Weights of a small GPT-style language model, trained from scratch on English Wikipedia.
Training: a variant of Adam for these matrices, 602M tokens, 4593 steps.
MLP neurons of a small language model. Each row is named by its layer, matrix (gate and up: input weights; down: output weights) and neuron, and shows model dimensions 0-127. Each number is 128 + 32 x the weight over its row's rms, rounded and kept within 0 to 255. A neuron's up and down rows have the sign that makes its largest values positive.
After each neuron's rows, "fires before" lists the tokens most often just after its 100 highest values on Wikipedia text that the model never trained on. A number after a token or word is its count.

L7.gate242 [ 67 114 129 122 157  70 107 166 137 107 102 138 173 110 159 107 105 104  80 120 177 117 110 114 167 138 170 125  77 130 133 108 133 103 159 112  85 144 127 201 118 119 127  73  94 118  85  99 164 168 124 163 134 155 163 142  94 116 167 126 206 145  98 114 194 139 121 175 141 144 122 145  94 132 145  99 123  73  90 128 147 126 102 147 168 115 151  97 126 131 144 120 126 112  69 149 115  92 178 147 101 125  82 150  85  99  74 127 111 165 121  93  62 155 136 129 161 148 168 191 154 129 120  96 187 131 148 141]
L7.up242 [117 126  91 121 100 175 140 125  81 145 104 139 151 107 125 147 102  78 127 141 136 156 141  86 154  86 109 158 126 114 134 145  91 159  99 111 172 197 170 176  85 100  96  74 106 130 112 149 144 139 192 165  93  93 148 162 126 139 108 198 139 136 161 129 162 101 118 121  93 117 134 117  95 109 111 137  96 107  67 127 157 127 157 149  94 126 120 225 115  81 144 163 160 147 176 130 124 127 129  86 130 131 163   9 115 130 139 193 163 194 124 137 165 129  92 194  92 116 111 132 159 118 111 181 159 181  64 131]
L7.down242 [197 200 118 136 107  73  85 137  59  87 138 177 119 125 144 151 116  90  91 190 181  91 156 140 108 140  52 152 170 142 119 171 132 121 139 134 150 103  94 140 155 152  62 129 102 122 126 152 102 140 131 104 169 180 185 143 154  78 106  93 149  96 153 131 125 119  96 196 117 141 159 122 134 162 153 124 120 112 123  74 146  89 124 156 135 102  89  95 175 126  92  94 173 134 122 120  89 161 131 102 123  60  74 168 132 133  94 110 164  92  74 104 118 124  92 154 177  99 139 106 150 123  83  61 116 214 169  99]
fires before: " " 37, "." 12, "," 11, " as" 9

L2.gate346 [ 94 111 135 126 168  97  93 162 149 170 136 100 114  87  98  89 123 146 110 136 144  72 163 157  91 102 117  94 125 119 155 170 123 126 107  86 126 132  67 147  93 111 136 129 140 132 127 110 147 190 144 111  92 154  95  99 116 139 152  97 154 147 125 102  88 134 129 122  95 124 101 108 170  88 138 117 123 109 115  88  88  95 140  95 140 120 110 124 163 155 102 140 130 101 107 152  83 180 140 132 162 121 133 127 156  69 129 142 135 106  75 123 200 102  98 144 145 118  91  74  89  73 147  97 152 149 125 126]
L2.up346 [166 114  88 145 141 143 169 139 125 114  84 118  80 134 108 140 135  85 129 130 160 152 111 129 117 146 117 104 113  99  83 146 112  97 119 125 125 156 118 192 141 110 114 126 112  99 177 133 129 148 125  92 132 123  79 137 155  81 174 138 154 147 122  96 120 164  48 110 162  55 164 135  44 134 112 163 162 152 106 170 115 100 121 155 159 122  86 180 154  71 122 121  98 137 106 128  49 114 158 151 165 157  79 167  58  65 125  89 135 168 122  73 124 107 110 144 155 140 182 114 163 137 109 103 139 113 125  92]
L2.down346 [141 119 174 211 192 153 167 148 146 106 112 148  85 185 125  99 157 139  80 114 168 197 100 173 125 111 132  95 161  96  94  92 132 117 188 132 158 117 114 140 185 121 130 108  65 118 164 140 158  92 167 155 119 136 157  95 120 166 148 126 135 188 137 137 141 127 116 117 139 119 126 124 148 149  57 144 161 130 132  88 143 104 130 202  99  99 124  73 144 151 104 121 127 147 148  94 137 155 147 116 129 149 103  74  60  70 123  58 105 124 111 120  96  50 114 120 140 105 114 139 118 182 150 114 115 131 111  66]
fires before: " " 76, " –" 7

L13.gate333 [ 67  86  82 101  73 108 129  64 107 125 139 144 104  98 115 130 130  97 132  95 202  92 151 103 122 137 134 118 118 135 133 156 112 157  93 123 153  23  84 139 124 113 131 163 138 189  79 101  82 119 155 173 135 116 156 134 152 131 142  74 122 148  88 202 166 175 149  87 161  97  75 172  98 125 129 123 125 133 135 139 163 168 145 102 154 125 107  79 146 104  95 126 115 158 126 155 172 164 129 140 116 112  95 123 129 122  80  64 130 142  66 175 126  74  85 145  79 109  80 148 129  37 122 109 114 130 114 162]
L13.up333 [117 155 144  95 160 108 136  62  85 120 119 122 125 146 137 171 111  96 106  83 104 101 156 119 108 174 118  63 135  90  98 171 140  70 159 139 104 110 181 181  85 178 140 159 120 156 124  65 127  88  81 114  75 115  99 117 119 158 163 135 131 157 136 154  85 100  99 130 121 129 137 168 113 104  91 154 118 164 150 172 162 142  87 113 151 113 185 113 119 118 104 112 138 103 117 124 146 179  93 163 158 179 145 132 137 176 121  79 148 129 135 156 129 168 148 124 175  96  83 143 143 150 169 124 174 161 124 106]
L13.down333 [ 89 129 118  95 167 126 145 149 122 162 147 154 111 106 107 130 110 103  76 162 144 124  68 153 100 115  82 141 100 120 125 146 104  93 156 103  87 124 131 108 118 135 183 126 123  89 119 192 123 160 116 124  96 161 167  45 149 118 106 157 130 114  92 177 115 135 195 113  64 168 115  98 138 141  87 118  89 136  95 103 153 131 100 120 146 111 148 147 132 148  72 103 155 163 119 111 119 154 144 107 103 107 109 152 146  83 149 124 132 133 101 113  91 188 107  55 107 124 112 122 128 107  91 106 216 113 132 126]
fires before: ";" 18, "5" 15, "4" 15, " |" 12, "–" 6, "3" 4

L9.gate320 [105 142 127 104 140  98 156 110 158  61  77 157 130  93 141 150 138 128 101 102 151 111 108 143 121 121 188 178 108  99 118 110 104 136 162 121 157 148 128 150 117 122 104 127 148 192 139 142 194  92 115 176 161 160 124 158  99 170 132 138 163 156  80  81  93 151 105 111 102  84 133 144 127 112 207 120 107  98 145 101  97  78 145 122 133  97 133 120 111 148  66 115 125 163 116 129 129 138 131 128 127 103 158  93 130 149 169 136 102 110 106  47 104 112 113 112 146 147 186 133 132 166 122 163 182 133 131 150]
L9.up320 [106 139 145 102  69 158 107 146 114 141  97 180 161 136  70 148 105 109 129 131 158 128 113 202 164 167 100 143 108  41 130 133 117  89 118 143 120  92 156 112 147 171  89  83 120 164 109 164 116 130 104 111 138 137 148 127 101  80 151 176 139  97  34  76 138 149 153  48  88 121 100 140 105  76 171 113 131 168 184 142 102 154 192 138 109 145 135 110 127 152 131 104 107  96 170 176 127 113 132 160 169 150 117 195 170 107 124 123 108 113  81 187 107 118 138 183 119 131 161 112 153 118 135  60 164 140  84 101]
L9.down320 [137  97  91 110 165 126 150 160  97 101 137 170 120  43 172 120 105  92 121 122 154 143  98 159 114 149 154 148 158 157 131 129 169 113 122 176 155 103 149 121  92 109 118  86  93 163 118 182 107 160  73 129  94 126 112 186 161 128 132 118 170 208 140  97 142 158 122 202 126  99 141 115 106 152 115  67 155  92 117 124 110 128 169 110 172  98 207  97 108  99 131 126 124 124 121  61 155 180 104 144 140  88  46 141 105  94 109 104 210 112 120 118  90 113  68 108 115 170 115 108 123 142  87 126 116  87  98 154]
fires before: "," 16, "." 15, "\n" 8, "″N" 8, " (" 4, " to" 4

L6.gate193 [140  57 129 156 132 173 112 192 112 153 162 100  96 150 120  81 153 126 125  96 149 168  83 164  50  74 147 116 148 152 124 183 167 106 171 140 109 147  94 107 118 163 130 154  99 191  53 114 146  96 127  98 106  86  97  96  85 156 123 168 163 128 179 184  58 143  80 123 148 137 154  86 153 188 101  89 111 130 113  76 125 152 104 113 121 175 112 186 167 140 150 106 108 103 205 114 126  99  53 101 114 141 169 137 150 140 115  73  98 134 123 117  98 129 139 158 102  39 136 140 123  98 144  82 127 143 147 155]
L6.up193 [125 153 142 110 160 109 141 139 137  52 159 135 149 148 101 161 110 101 113  79 113  60 113 179 123 164 177 161  97  93 114 115 166 106 141  99 148 126 142 153 149 160 142 122 152 211 119 137  86 100 166 130  72 186 165 146 153 162  91 132 183 154 158 115 130 176  76 130 125  97 100 145 110 197 156 126 144 144 144 148 164 113 112 141 120 105 169 158 119 118 217  85 164 114 141 138  99 132 146  87 167 161  71 168  93 145 121  78  97 114 175 123 148 141 118 116 147 114 167 122 152 115 161 109 123 151 122 112]
L6.down193 [116 137 160 113  79 152 165 175 143 153  82 106 122 101 114 159 144 116 135  98 171 166 160  81 148 125 114 111 103 106 174 144  90 188 116 154 138 131  72 129 132  86 112 110  69  91 141 137 165 159 142 123 141  68 155  96  99 115  81  82 187 177 114 132  74 199 113  71 121 120 134 120 184 143  81 146  96 162 106 120  69 107 126 156 124 127 102 204 161 108 108  97 131 100 129 144 165 102 123  93 107 143 175 108 108  89 105  59 129 176 113 109 101 107 166 152 125  76 111  89 143 145 119 164 152 112 185 128]
fires before: "0" 22, "1" 21, "2" 9, " " 7, " |" 4

L13.gate242 [ 95  51 128 117 146 125 143 115  47 125 128 219 196 135 146 141 123 117 105 140 154 161 126  73 162 169 113 147 129 122 102 132 122 150 131 139 128  66 134 116  95 156 167 138 106 146 134 191  85 105 155 110 140 143 114 125 136 124 162 164 146 100  79 113  98 198  92 100 135  62  91 124 145 164 179 180 130 158 155 148 144 188 134 106 147 187 119 181  94 134 123 120 110  82  94 108 117 173 197 110 119 110 107 120 187 173 140 128 132  44 153 188 159  91  36 153 140  67  83 121 172 124 175  94 132 147 103 164]
L13.up242 [104 199 115 193  71 181 156 112 118 163 120 149 118 159 149 176  83 103 144  78 120  68 117 155  82 151 103 139 117 102 153 120  90 110 114  98 161 116 114 125  74 191  95 103 125 167 195 145  97 144  90 106 149 205 194 144 117 141  65 126  83 146 132  99 123 121  69 104 121 114 136 109 115  95 106 145 167 116 123 113  96 131 130  92 169 159 181 131 169 118 136 122 111 157 152 130 118 173  86 108 137 188 164 153 153 117 176  89 120 172  78 160 144  94  63 141 142 101 137 174 128 129 158 101 180 160 143 184]
L13.down242 [129  82 113 147 178 111  97 147 144  83 137 103 104 131 142 115 147 119 123 141 123 136 173  90 100 125 140  99 131 130 138 146 195 147 103 148 124 164  85 130  60 117 148  87 138 158 109 126  98 110  73 165 101  92  81  99 105 108 142 126 126 154  94 129 153 160 154 165 125 132 136 155 110 145 109  84 123 134 133  72 112  86 106 138 108  97 189 124 167 119  92 110 184 106  98 141 201 184 134 119 129 133 127 198 147 116  92 105 124 146 108  90  97 137  91  79 196 125 162 104 152 144 125 158 107  92 121 128]
fires before: " |" 55, " " 11, "\n" 6

L12.gate482 [140 124 142 100 157  97 112 134 125 153 100 131 196 113 191 171 132 105 169 134 137 167 140 117 140  95 134  93 125 137 141 135  87 148 118 124 171 100  99 103 121 169 115 118 115 146  93 161 132  61 160 174 174 143 127 118  85 117  99 107 146  81 161 119 134 101 148  91 128 126  97 119 126 134 104  78  79 132 118 133 130 110  98 118 198 189 137 143 118 130 141 158 146 129 137 133 163 168 194  51 169  97  52 155 108 113 142  69 103 144 118  84 134 135  92 114 114 153 152 126 111 181  83 135  85 135 102 172]
L12.up482 [ 96 171  76  76 158  89 158 106 154 117 156 112 148 112 129 177 177 146  80 169 125 115 129 167 112 144 102 145 141 139 207 122 153  78 158 114 128  85 100 133  26 131  56 104 147 187 133 140 139 132 168 162 164 170 111 114  85 124  86 201 126 113 123 130 178 175 114 161  85  72  86 120 104 110 128 115 164 137  89 117 175  98 130 106 188 119 184 147 111 134 184 151  84 147 155 100 136 143  63 120 123 153 109 101 203 166 115 162 156  91 162 128 103  79 155 142 152 117 153 115 151 120 172  94 131 159  95 151]
L12.down482 [132  48 156  94 126 146  84 163 156 126  72 124 135  90  94 109 115  81 107 118  79 129 138 115 150 111 131  52 180 147  83 123  80 205 148  99 124 140 147 150 125 184 154 201 135 145  72 119 108 115 123 110 121 155 101  92 139  90  57 120  93 117 137 134 135 100 170 130 152 150 167 130  74 140 119 102 133 138 151 114 165 127 108 118 119 114 145 153 186 137 144 110 114 129 107 118  68 119 114  60 139  84 168 196 142 152 123  69 130 116 101 118 156 132 119 112  93 135  77  93 159 147  74  96  74  80  78 109]
fires before: " |" 31, "." 12, "," 7, "°N" 6, " in" 5, ".\n\n" 5

L2.gate25 [136 106 177  88 138 118 142 125 102 144 152 159 161 101 201 148 125  91 192 160 163 122 106 163 111  76 106 123 109 127  97 151 131 118 173 131 122 144 184 121 158 154 118 116 165 123  99 135 101 157 141 148 138 154 127 124 141 150 169 149 126 124 168 122  85  95 116 132 104  85 141 136 141  62 122 135 115 148 172  95 105 134 147 131 117 124  47 137 136 105 156 107 152 118 180 150 141 184 177 143  83 108  79 133 217 139  94  82 161 120 124 242 141  52  41 125 110  82 104 139 142 160 104 104 135 150 101 103]
L2.up25 [179 109 114  99  85 124 127 148  35 169 111 161 133  89 146  94 120  90 146  96 134 122 160 136 136  74 157 139 134 167 155 160 128 130  97  99 137 196 126 125 127  68  58 121 112  92 114 177  93 108  64 135 122 110 163 158 132 122 108 141 129 146  92 101 138  62 118 137  75 135 175 133 160 164 175  62  99 141  92 136  96  80  96 184 165 209 107 126 116 157 127 108 138 117 139 115 140 146 187 167 102 119 131 189 184 169 135 106 173 115 121 164 165 136 112 138 171 125 136 134 107 156 110 137 132 125  96 111]
L2.down25 [137 172 102 158 162 157  93 165 163  97 113 142  82 177 108 160  89 120 175  58 122 159 141 124  80 171 132 108 138  90 123 124 147 167  88  95 115 169  65 151 148  98  86  90 147 135 104 105 118 121 154  93 130 181  90 151 132 150 149 155 104 116 119 161 136 184 152 138 165 188 174 136  84 161 125 141 137 112  92 152 114 148 115 165 121 173 133 152 110 142 138 176 143 139  64 161 145  75 146 100 138 114 164 139  88 124 140 178 148 159 153  74 137 181 139 123 139 161 151  93 125 108 138 201  82  80 133  49]
fires before: " |" 35, "0" 14, " |\n" 10, "6" 6, "202" 5

L15.gate89 [100  58 144 144 186 141 148 139 172 100 104  95  83 151  73 153  90 142 124  64 129 131  38 141 148 101 116 126 110 105 130 136  98  61 141 152  93 106 170 160  88 181 108 130 125 149 185 124  92 167  94 157 137 157  93 124 103 177 136 188 170 170 157 138 100 119  98 175 115 109 111 152 142 149 140  59 142 132 138 100 141 166  73 122 127 180 120 110 105 178 108 198  86 154  99 102 174 148 116 104 139 121 131 172 108 118 110 134  49 118 117 134 138 143 115 130 161 108 176 157 158 159 135  97 120 143  93 104]
L15.up89 [ 99 106  88 124 117 130 103 153 102 131 139  85 170 113 122 120 108 125  84 121 106 174 120 177 125 153 164 134 165 144 144 149 144 124  98 181 135  58 119 102 121 117 171 183 128 142 124 121  82 157 140 102 103 155 174 119 126 140 135 108 147 115  94 132 108 113 170 147 107 160 148 154  92 131 157  96 158 133 119 124  87  51 139 125  92 136  95 150  85 114 172 108 124 111 148 137 163 150 124 132 115 104  99 175 126 119 165  93 158  67 120 180 151 133 100 113 108  92 100  70 168 148 167 114 111 111 127  74]
L15.down89 [104 167 157 118 124 144  66 121 136 134 100 120 116  51 120 110 159 124 147 181 151  96 139 114 108 118 128 101 124 163 147 137 154 167 107 170  80 179 142  98 111 134 154 108 120  84 128 131 216 185 112 171 101 156 110 160  87  92 144 118 123 108 146 160 154 115 112 133  63 119 129  62 122  97 108 146 111 114 138  96 146 156 155 160 210 117 125 166 176 144  65  77 166  82 156 140  85 165 147 162 146 112 180 102  98 164  82 123 160 161 117 117 107  91  86 209 132 133 113 182 191  96 134 119 126 116 150 126]
fires before: " " 95

L4.gate50 [ 87  87 128 147  97  86 121  81 127 141 108 135 117 185  63 114 201 180 124 122 146  84 128 142 154 170 121 163 150  41 131  54 201 124 165 149 129 113 119 163 145 205 155 115 159 204 166 118 137 154 126 111 189 158 174  96 124 119  64 170 139 130 169 132 145 151 109 147 108 196  64 200 136 165  85 173 101 158 193 104 170  77 120 118 138 143 104 164 160 115  73 148 136  91 117 130 162 165 111  91 140 134 159 111 173  82 153 145 117 132 138  61 217 141 118 132 128 126 185 151 154 169 101 120 119 111 157 121]
L4.up50 [ 93 113 165  58 119 125 163 127 172 132 123 133 148 115 105  68 158 158 224 123 153 129 135  70 131 194 187 138 126  80  97 113 166 127 160 133 146 100 110  68 118 131 174 158 106 210 114 141 124 178 189 126 123 142 161 121 110 155 111 100 122 124 106 118 131 112 100 188 147 170 163 127 147 172 122 162 152 136 121 212 132  93 100  94 156 110 110  90 127 109 163  92 172 138 123 110 187  85 131 151  88 115  88 163 179 111 127 132 102 158 158 172 125 170 127 111 135 133 130  70 103 131  86 112 132 180 133 105]
L4.down50 [164 123  34 159  66 116 127 141 123 102 113 146 132 106 125 123 110 146 131 194 133  98 102 153 141  32 182 133 146 155 183 158 137 116 144 169 150  56  92  90 132 138  87 162  65 136 146  77 146 183  88 159 151  85 136 156  96 158 178 102 120  85 110 155 154 124  98 129 133 160 132 107  90  73  60 130  82  62  96  88  86 131 174 152 108 114 131 126 118 106 166 153 131 121 129 159  96 168 143 130  99 105 132 141 108 135 144 122 104 103 114 108 120 118 111 156 148 147 112 192 158 126 190 134 106 115 149 148]
fires before: " " 39, " file" 9, " the" 8, " Photo" 8, " May" 4

L9.gate26 [194 125 115 109  85 155 148 166 112 126 108 158 174  54 103 113 101  77  96 169 188 117 117 128 153 149 190 179 119 134 139 119 133 225 139 141 187  80 139 153 114 136 147 116 180 128  99  75 135 152 129 132 144  97 124 120 121 158  96 158 180 160 145 113 159 100 104 176 105 107 129 184 129  76 127  93 106 103 102 135 137 147 137 119 122 119 119 125 139 193 148 112 108 146 133 152 111 215 140  92 107 119 143 105  62 148 105 148 119 158 147 130 106 125 121 119 117 165  93 110 136 125 160 134 153 113  96 162]
L9.up26 [130 140 126 149 146 151 147 125 134 110 143 141 172 111  96 103 114  98 145 114 153 190  90 133 192 160 132  73 149  92  74 115 157 141 154 132 129  34 111 152 127 114 120 123 130 135 105 134 111  98  94  84 111 122 161 174  61 146 156 132 132 156  79 131 121 140  86 122 138  92 138 116 151 139 195  29 149 164  43 125 135  92 157  81 134  93 177 134  79 184 127 101 112 150 144 122 142 153 205  73 122 167 119 118 141 144 131 195 160 191  97 121  96  96 109  81  94 142  81 116 157 139 127 146  79 150 103 117]
L9.down26 [123 174 134 103 170 167  38 162 140  89 185 106 139  87 120 117  77 107  80 123 148 159 105 167 133  56 143 141 126 173 153 126  65 132 125 154  99 157 108 129  76 107 143 136 170  90  70 113 139 146 114  99 145 130 122 160 116 137 137 201 105 167 179  89 131 147 106 197 113 146 121 168 181 148 102 175 139 164 141  51 128 103 154 117 165 124 118 158 118 147 121 104 163 105 157 117 132 140 118  89 190 107 132 182 136 105 151 113 117 143 140 106 118 157 118 176 162 156 112 159 149  91 156 135 146 181 114 102]
fires before: " " 58, "," 13, "." 6

L10.gate225 [ 93 155 116 126 118 154 113 107 176 101 179 131 150  78 111 106 112 125 174 201 120 123 171 107 127 173 121 127 154 113 117 117 168 109 137 172 121 124 123  50 142 144 171 184 127 142 140 154 149 151 104 100 112  67 107 142 181  66 138  98 106  66  67 165  95 148 128 173 146 177 115 114  93 157 163 150  86 134  61 116 139  70 103 154  90  76 102 151  81 121 141 125 108 192 133 108 105 134 103 125 131 145 169 115  99 109 107 103 132 105 132 194 175 101  92 185 139  81 157 163 113  41 117 125 141 156 107 112]
L10.up225 [173  69  93  90 122  81  49 141 178 101 140 140  87  40  90 122 137 194  95 188 194  92  54 148 153 121 147 118  84  62 143 112 150 149 100 137 137 138  50 168 108 152 150 158  75 158 115 120 138  97 135 124  94  97 126  92 146 120 140 144 126 155 145 179 128 104  55 139 156 127 167 171 121 148 144 123 166 179 100 133  79 150  95 139 181 135 139 152 163 127  66 183 179 137  93 128 159 142 107 148  76 166 137 147 113 140  75 157 118  97  87 108 113 106 126  95 113  86 167  99 156 106 116  27 144 170 118 107]
L10.down225 [159 118  77 132 131 155 130 149 123 156 158 169 143 127 187 124  95 112 121 160 123  57 135  92 111 142  92 188 194 104 140 129 101  99 160 167 150 105  97 132 207 131 183 153 110  73 181  89 114 137 164 116 120 152 139 145 139 126 126 189 149 145 128  78  61 115 116 149 125  67 168 116 183 102 148 179 129  88 144  58 120 161 150 156  96 126 129 138 163 135 104 143 124 160 111 123 120 129 132 105  30 171 125 126 111 145 134  98 100 137 128 127 113 134 110 105  98 144  95  98  98 144 175 120 156 139 118 189]
fires before: " " 32, " the" 25, " his" 4

L2.gate256 [152 100 185 116 158 131 138  94 122 135 114 108 133 111 176 216 118 135 116 160  59 118 117 153 122 156  94  84 141  88 122 140 128 128 111 132 156 118 184  52 144 149 162 124 125 133 139 132  87 146 141  54 125 170 137  54  75 170 174 145 164 148 137  92 101 150 177  57 118  62 135 105  88  91 129 186 119 131  81 163  58 133  97 165 150  98  94 132  93 167 106  32 130  74 204 125 170 125 120 125 118 118 113 128 117 108  79 126 139 154 139 172 174  95  93 137  85  52 128 181 155 131 172 117 140 142  76  96]
L2.up256 [ 43 185 119 131 151 151 105 139 147 132 115 196 180 198 142 156  99 119 145 172 108 103 154 166 116 180 220 176 139 118  79 120 120 120 165 117 125 136 172  80  78 102  59 118 141 120 165 135 126 191 138  96 161 141 142  94 118 116 157 140 161 152 150 110 142 111 139  89 188 159 150 125 153 146 164 115 141 128  77 147 160  88 112 141 121 128 128  84 155 115 129  86  86  94 137  96 118 110  49 129 169 122 118 160  97 122  88 122 107 199 130 157 124 126 155 135 111 125 149  91 129 119 146 137 137 167 158 146]
L2.down256 [ 57 130  91 110 101 136  64 136  73  79 126 137 120 105 117 103 136 142 159 120 137 100 117  75 138  40 176 137 123 152 102 107 128 132 171 144 100  99 181 120 165 129  54 119 121 108 153 108 156 146 134 238 149 113 125 184 149 124 113 137 107 139 101 126 115 160 160 188  72 162  97 118 176 178 122  88 155  73 127 108 138 103 100 141  91 185 147  86 176 165 132 208 121 141  91 120 148 109 121  79 158 101 136  97 136 175  84 122 119 183 113 131 121 157 145 141 130 159 123  52 132 102 156 130  99 124 115 174]
fires before: " " 54, " FW" 6, " MF" 5, " DF" 5

L4.gate363 [128 144 104 117  90 146  67 122  78  75 122 114 116 155 130 125 128 134 109 183 173 109 104 116 138 135 125 114 116 167 167 114 173 170 150 162 103 115 121 112 146 106 153 149  55  93 115 147 179 149 166 146 141 135 114 137 115 157 147 159 190  92 101 118 115 180 100 112 102  92 101 173 119  77 131 215 140 157 161 101 188  61 139  67 115 149 157 142 137 130 151 186 125 152 162 177 105 110 174  84 100  95 136 105  90 129 160 150 105 162 120 159  52 187 118  90  87 136 141 127 128  97 150 124  45 110 125 166]
L4.up363 [167 117  92 201 166 169  97 103 155 115 213 112 193 159 143 106 150  98 147 125 132 132 139 124 125 158 133 130 113 145 126 130 112  92 176 183 155 116 110 131  62 161  98 153 143 124 161 135  95 108 131 118 150 125 138 138  74  97 121 186 151 155 135 109 101 139 112 191 121 181 128 153 103 114 122 122 106 149  99 147 192 148 161 141 164 104 133 164  92 125 162  61 114 107 243 147 132 167 138 126 112  91 155 136 119 106 147 124 145 147 117 155 134  79 106 152 128 101 109 147 119 112 163  98 100 186 174  98]
L4.down363 [123 202 117 146 108  97 204 142  94 150  99 206  92  46 143  98 157 123 135 139 190  74 118 133 143 114 134 226 157  71 183 172  94 127 108 152 190 101 123 149 121  94 110 149  84 155  55 115 115 146 172 140 191 157 129 144  42  59 128 178 185 151 124  98 132 105  80 172 103 113 191 130 149 155 147  98 152 146 173 135 141 127 148 126 145 108 135  83 175 141 180 160 136 105 118 180  96 155 134 104  75 139 160 150  88 151 118 129 126 152 145 169  98 103  86 103  94 189 129 100 104 115 138 126 118 121 117 142]
fires before: "," 17, " –" 13, "." 12, "\n" 11, " |\n" 8, " |" 7

L13.gate510 [160  82  82  78  84 125 149 126 132  67  29 116 168 126 135 128  54 112 135 128 130  94 142 105 121  42 164 159 116  56 142 105 159 141 113 101 163  91 136 129 161 185 109 194 145 117 127 130 191 120 142  93 107 102 107 137 152  77 161  90  96 130 135 161 118 121 130 131 137 156 136 131 107 142 255 116 130  85 106 127  85 104 165 155 108 183 130 145 118 120  75 145 102  98  95 129 131 104 118 109  90 156  93 105 109 164 143 136 186 142 125 114 180 102  95 211 139 139 104 152 167  57 123 132 147 174  75 153]
L13.up510 [117 137  99 128  51  96  85 139 136 152 113 119 133 116 125  55 139 149 124 124 186 120 162 126 114 109 103 166  94 111 113  63 198 155 168 183 188 103  73 144 144 193 152 152  63  82 112  80 140 147 164 208 143 116 139 150 167 119 146 176  66 129 173 146 155 144 114  90 155 193 110 134 152  84 199  99  95 149 100 154 116 172 118 164 152 117 125 135 131 154 149 165 114  87 172 122 117 131  90  68 159 147 123 159  82  70  78 123 146 123 126 109 172  99 160 192  99 160 166 118 124 186 150 105 141 114  86 108]
L13.down510 [159  91  49 180 148 153 162 115  76 149 124 148 194 125 134 188 130 109 147 160 118 100 159 151  88 102 107 187 178  92 148  68 153 100 120 136 147  94 142 148 123 139 147 142 105  82 111 165 108 160 132 125  80  84 180 129 142 122 131  91  30 144 117 163 154 132 182 127  69 126 114  80 114  92 122 167 175 118 105 118 106 166 108 163 144 170 143 197 173 107 146 134 125 180 169  93 172 123 145 175  93 100 126 146 125 166 162 137 180 115 109 124 155 115 106 137 150 105 136 181 158 151 154 152 216 177 149 108]
fires before: " " 65, " the" 8, " March" 4

L12.gate515 [167 130 123 122 146 128  70 122 167 178  88  88 172 134 124 174  65 108 109 167 128 154 102  91  49  79 135  98 112 165 102 132 139 168 137 117 116 101 138 143 119 129  85 194 151  86 146 152 128 119 133  58 112 165  77 137 110  89 144 147 102 114 162 129  97 139  89 111  94 167 112  98  94 130 168  92 139 123  77 179  50 152 163 102 132 101 100 144  86 129  73  83 113 162 127  99  75 132 123 120 118 110 127 165 145 102 111 153 134 144 136 151  98  84 131 203 153 147 131 108 109  36 166 129 115 164  99 130]
L12.up515 [131 111 123  90 100  67 139 123 139  90 123  81 141 167 176  82 104 136 186 144 136  83 112  81  92  60 139 126 138  84  99 100 141 134 137 149 137 115  81  90  74 144 222 124 120 112 136 154 141 123 140 108 107 222 133 181  89  99 138 111 115 104 165 159 109 181  70  94 143 110 124 188  85 144 140 150 153 137 101 155  99 133  79 153 155 118  93 155 119 132 184 169 131 137 115 109 111 145 138  56 126 152 130 150 107 137 184 172 148 155 126 125 135 127 130 179 120 128 128 149 163 136 122 149 121 132 146 118]
L12.down515 [149  98 108 184 154 172 174 157  83 140  93 131 143 184 164  85  99  85  83 115 133 154 186 157 125 121 174 107 115 142  90 162 127 142 137 139 161  99 156 130 145 146 143 171 166  41 108 161 131  92 190 138  88  91 123  85 144 104 131 162 142 119 163 147 102 118 167  84  98 163 103 147 105 114 126 142  99 106 157 141 130 108 130 100 109 106 148 126 121  95 113 127 137 172 130  74 114 163 109  99 169 140 155  91 134 143 151 162 181 142 126 126 125 125 104 144  81 101 141 134 134  88 133 113 188 108 116 118]
fires before: " of" 62, " " 6

L14.gate34 [138 135 137 199 112 114 134 156 141 117 128 133  98 150 104  87 120  63  28  69 145 104 130 120 141  58 173 178 106  78 143 119  97 130  96 129 120 163 156 112 148 117 187 163 187  97 117 111 136 126 129  97  94 135 155 103 186  80 103 116 125 153 185 126 128 111  88 151  96 190  97 143 137 111 141 130  36 139 160 122 104 154 142 104 149 107 135 118 155 202 134 165  89 135 148 131 185 175 166 157 136 113 180 120  66 144 126  89 142 127 113 160  83 146 103 158 103 107  90 141 152 200  94 139 140 139 146 210]
L14.up34 [165  91 145 139 215 187 131 160 186 196 108 138 131 108  87 110 106 141 118  66 132 153  75 162 101 118 125 163 103 202  85  89  87  74 105 117 164 105 180  87 122 127 140 153 131 151 148 102 153  89 165  84  93 197 149  96 135 106 106 171 138 139 176 122  90 152 133 109 150 160 122 146 123 111  95 116 115 104 146 117 135 118 118 131  72 104  89 183 141 164  94  57  86 161 121 105  74 113 113  51  90 115 101 194 147 128 152 119 134  48 160 140 125 152 134 161 126 122 116  98 158 132 141 108 126 164 154 144]
L14.down34 [117 157 150 160  90 115  80 104 129  69 169 119 116 148  75 124 165 137 173 121 130 131 122 111 156 138 121 120 110 143 199 177 151 207 116 101  74 120  40 135 119  88 113 123 124  86  71  99 144 223 114 121 174 138 154 121 111 147 129 150 140 107  58 136 108 146 185 159  43 121 143 115 122 121 178 125 136 143 101 134  91 137 196 119 159 188 126 102 138  86 154 121 152 133 130 134 156 164 117 190 130  81 124  66 108 152 119 162  94 124 110 148 115 108  98 120 145 116 106 154 131 131 137 101 140 173  88  38]
fires before: " " 41, " James" 10, " Jon" 5